config.toml
n_layer = 8
norm_place = "peri"
positions = "rope"
bias = "none"
init_std_o = 0.0161
init_std_up = 0.0574
lr = 0.00122
decay_fraction = 0.568
final_lr_fraction = 0.1
seq_len = 512
doc_mask = true
MLP neurons of a small language model. Each row is named by its layer, matrix (down: output weights) and neuron, and shows model dimensions 208-303. Each number is 500 + 50 x the weight over its row's rms, rounded and kept within 0 to 999. Numbers have three digits each. A neuron's up and down rows have the sign that makes its largest values positive.
A block is one neuron, or neurons of one layer that tend to fire together. After each block is what it responds to, as a language model described it from the Wikipedia text at the highest values.

L2.down36:562484478541531524474469519594515511413569432519509490480427506444489545560452525482508429512432414478515568507505479519527507464567452498581469428599391534596524602436476531440553390546528538506512496548407532452453506448506497485506562586502476571486528421497402549532607624442436469500
Responds to: Whole-number tokens, mostly one or two digits, in stat tables after pipes, in dates after month names, and in counts like 38 appearances.

L2.down198:457494485572487538533540472406572502588445461517389513460489488560520473418444482484475500556399460557618516460390548528548513579568535574443575568534366524505481396472487455540463487542513526507591502415515473511478449544493527441560538489542502516483494569442497536488513497529456449566
Responds to: Digit tokens right after a decimal point in numbers such as percentages, measurements and table values (56.46%, 28.3 km); also digits inside long IDs, and the second = of wiki headings.

L4.down115:476458509575485540556659469525446550435457512457514515464533474509415444599439541444513541507531382527535533485522507527446476472468496582503499397511563460466440570458501482514473574472458502556509374438497476469550512584476414547514529531509423447378460490547357513541473502461456504513
L4.down139:503473584441550483500484495510465458510456484554438493488524565611475479587497562606532391521479519470486532525505485542545516538453469510408483460565457495550518485461556579554614421392569523502494426470462615556423495582544495402500470445524531479536466600501458478557500488531473480564
L4.down161:455497540440456544496448528507498449481419427491482478562479530492520468475480483473487513458498492480479394444445478526484587517528531541493546467516494502454457605536486532483477494422632442461465470430464508511560434525575524537541568382568423466581549425517476532491564444467515447422
L4.down270:548531501455524504486545496566586552572538536412514530489508509518502382482548570567523483513516467544526439428603525595532536474525462456492559485485461509540458463421469482574559504417535476481523503533480490551497542410465523626446498461585423542437487528422506601517559450550435603629
Responds to: Digit after a decimal point or separator in table numbers and measurements, e.g. 30.5 cm, 98.6, 47.1 sq mi; sometimes word-ending pieces.

L3.down15:450483434515472464508585524600553530442525491537485396508518456552569496494577484479523513471496554614460564505482541552427478531489521515501523528502451464460440467503483454537459519557508497471544554446514593478495559408463506521492478508469540442498539590469372497482456495518565522403
L3.down23:539556512495524518455680507416517529440504519460532549548432495536445512488523505486492428500487469407434535521503415455422418474444510454489616470564569503560512489570459509490451425501513456538473421518526460486506460533559483534479509493529611478536392595496506491439478534498511480479
L3.down78:505450557461475489476509571532451533457514489424495508481438510540540510510434462619469510432454567482607463506512595494424512457546532431506533464547546543526465461522400576550510526505544472543579605557426489437496569534569542507506467511545555501528499454419508450631514454517385505479
L3.down125:521490498546459612454531580582466526492479642462511479498496492458501517543492557587499500530551456529611540453579484525425414492483519474527536514648509559497427466555577458495501465523470509504511551420472520484475503504518453451430503529565533435476497541476486486400501480485484472563
L3.down153:563496547533570424478493450522515536485484486516504429476506583467504482432403400519440504447520489477500530504457484539481431557536449467540455492565519478518416579518485493434574484503515563475487513572443479596634454528531393495478473590587525519583487475497510451406506472467504587403
L3.down214:577596462466548546425500546479535429489540536527485483525480497377497496573465554520457515498525401508519438462530516574518498467405556610498476488407484500539512496502528477504549513427468568441494570489521471419473500443535458529481472525500506516509507435507480547515445515501544467518
L3.down234:452436556480463630572521493541513466500462450492474488483509456441510470602539580553521509598389515590535485503390520518426518555486503583482503539608455501552462502369495502462481432556569443576448520511554508459576538527603379516510428545560461552436562470540443504539528576539476477447
L3.down259:518542474505512545638401577498522566475539571475491514500572521443484586500507508563550446487411455478514536547516563556500484427467452488529548479539502522523439465467540443602564527375473525611531461524479556455569441506615491559462541524568526521384497551454488624502438543542514541458
L3.down262:542531563456444500519522475556518548514456539490508580536458586561514510465500497449514523502529541415442496533493483480496417531424577569426430515444563428518463493460559539518556505428454487431532456416529553504511496507577443463530507480502504516485483527494444595497485541513557598542
L3.down295:537472448497454509518531497532549515441533448512590650468535451518521469568577464459563493442428587485525514537442471562480507545473647534483433471543484449557528444446539499472498446512562522480472515475462488555408625468501505486577541524463465523488513475499446481464495475482580606512
L3.down302:505521440485369515450420548498542482599599536453436541502533499488466424576439472483516479507399548522599430547493502570535483550511436521512503442474578552554481464460449554569500508489483571497434500444471395533517476535439501459467453566503499471499495501558427470457505485487502491512
L3.down326:495444445504499573576505516567585454522514565504491611516473515571510594407488539467529593460440476576475512526592426509468532449540535413428444527548549553450536454541429509551488561495496512510526474479506533572503527555447492571463474578407585442512464624510590458582514571508415463550
L3.down335:642510447517534537452432450521469550479601468464573474460492498565459431471425530533508512537481566500509492510511493451491455400459513515492539498553569476502379501446484544506568523461519509549473461445470548481484485512500482479457444476460456489466606441522415426501452584530540491497
L3.down336:521569351502506444403545581505442484520578526474526537487506472528536448521437506512553558460489489432513583410520556587547548422525562462440559448388487445470440553504525435513432469499444583475462460457527461406510473536526487508476494409506563496494535509471519438441455517487524479530
L3.down359:474548478521501497540515451521518470555518524459602429504496551485499477469449553542551448518489524478484514564475479541471521429550493498476543416468597477422483534526504454568452502546521540540541557504518484477466485461393456661461611584509489523485556471493497488525466547366505563384
L3.down372:508511497642405430518463521552476492535588471560597547489537500442505414626491443429547445429543565492455452496506527609557566450492513538530475518479511559495479538523466475501461490513532448494474468445468409402599551540443507473461421602430585494554474469512480488499413457564570509442
Responds to: The first digit chunk of numbers and years in dates, tables, ISBNs and codes (October 1504, April 19, ISBN 184…), sometimes a surname's first piece.

L3.down22:444531511482514472493588541523410454615514567551522504542405408583583503444557574592456471442589463486466504466521434425535565451437571517471481514541531515477617511418422511491472458461513534500582500500491403451536412502452593514506444497491507466538528461462544489542475581487426505464
L3.down28:521486551464492543489477451529510491456483625433462509463509466497442373575480512477479611542523465546532495437503506610558509584432540511506473528527479594623461573492601420499477436520551458447559435528562385483433547486576445513457569558550526529540469490540514492516507470442583488517
L3.down44:571437518512460514498378514453496515538535514613493508497513510522477471582483512536494496618462453544572400542492441473502588533530547529489493485556482531451547489484444528462512529430596557631490485428493557462449448536519519520624422482400485514523541538454628521495510438468444523579
L3.down64:539438473458478501536436531502488509448481519573526510387442481509532508478517507415516481460515417494495563393529451577529492515477532419581515513499465486583484605457504512425469486492611489495477448483537564508471484522506445400544542536554496486444488448422533450552490476557513485434
L3.down147:454520453459611471521470473587537487521517471451479501498545479595460594525513588505653528560451504472523538485456568449476467453564473524593579448466560568502482435520419482546445516549447491566454443538430456583630528450447453477418518472414565404536445446427499560499519507514515552476
L3.down167:550514501643453543490529384504458549402499479502502463540420475538516483452448478509523576462509481458451573455403553572593536548524503508394382563485472527489507555548566461438506390465452486497513489550534500507468499494565463525533421489515484458413489463559502441569481535503518539554
L3.down181:558354549550523506407506440471513552479591518506487531512495472481468401530526511516457511523499496552508591543493568576534507537585555438502440528466523505407473491465488454471480447471492476440538517503495589407499428545420450504541531468471448554393522509408458472490384499457518469436
L3.down210:472618503587439531528461462456484550561521480441405627508511514604573471436454582419557515560474556539474524453565469454524439515496484490522474490538522477534593512510468520590377440595396460542417480471485512413483528549508415447547530554507504430461464578580450516486505577445557606467
L3.down212:459544404493598539526450543477522450570473525479379509502472549532501572481490545480510461550454468453422494571513464528465479493471551497401481447438507525512551516578508529432542489414529548511587467501570557484584438406491458529570519501432510498653537523430428511390524436442503591511
L3.down244:530451499467477510586434495496456547484500550425497443428521439564600510570545430504423499506430543458486499516485404450519440447529503484446541451448559457499516538465506661409557469571534456484490527426483540516495417413506486508509470506496498469560490469501530569459539495427430502562
L3.down303:472488508548529502481469486498544462445512422540523417519483434485461491511485553402492536524544424521462502444471397522491437481492480534500464541465435596595484519468430498568432563513433442532453439442535512465424525500494548515569464521479542470447609478453437514435503499508536493464
L3.down333:497485523413540464424491501540601508653497535529518479495606372499461446468490415486361509516442472485527518430419411519570362499503471533466508481445518515571537516481530474456446567478650375509426510428523513512452466499513529512523450477424518568511442520458524476475556628506479426511
L3.down345:461422530421583574591492528451455574482544468550513450438464513479474487568482552586474517543499504483469565559476494507497504565419472534541505517516451506522489502597511453469516476577549530510533506496495493567520551552410529554483479389516489499344540480468461559502450519485563594537
L3.down381:496551523510534483502522523528519523516572636425448536421593530415485516465512385442485449520518485425457425491494559462495541465400497533529564464484467474477599533463470424441541444494429486543472516437511572476484471492516395557557495508530515538570464369510500490458429487509476520521
L3.down393:441552482581448438425496455477395428481518578479502509605455425579531523517570515593523462439575477505379520469458545541482510520542427469457435461522543576504512571560480465378523483500460480515501491476586498589576542448509537521423400510504483482430505447405482465532465436379470494442
L3.down443:524475536481504546554566517469537455501483476570397479460509514531551593432454564462482516575534632513567492606526566420417499504507480539516618412551479496425440480432444471575472464491522598510551581496506490505540566494417542534449581568499551512502544502550500457524472470502545594505
Responds to: Digit tokens right after a decimal point or separator, often in tables of vote percentages, measurements, and times, e.g. 53.1, 289.39, 45:38.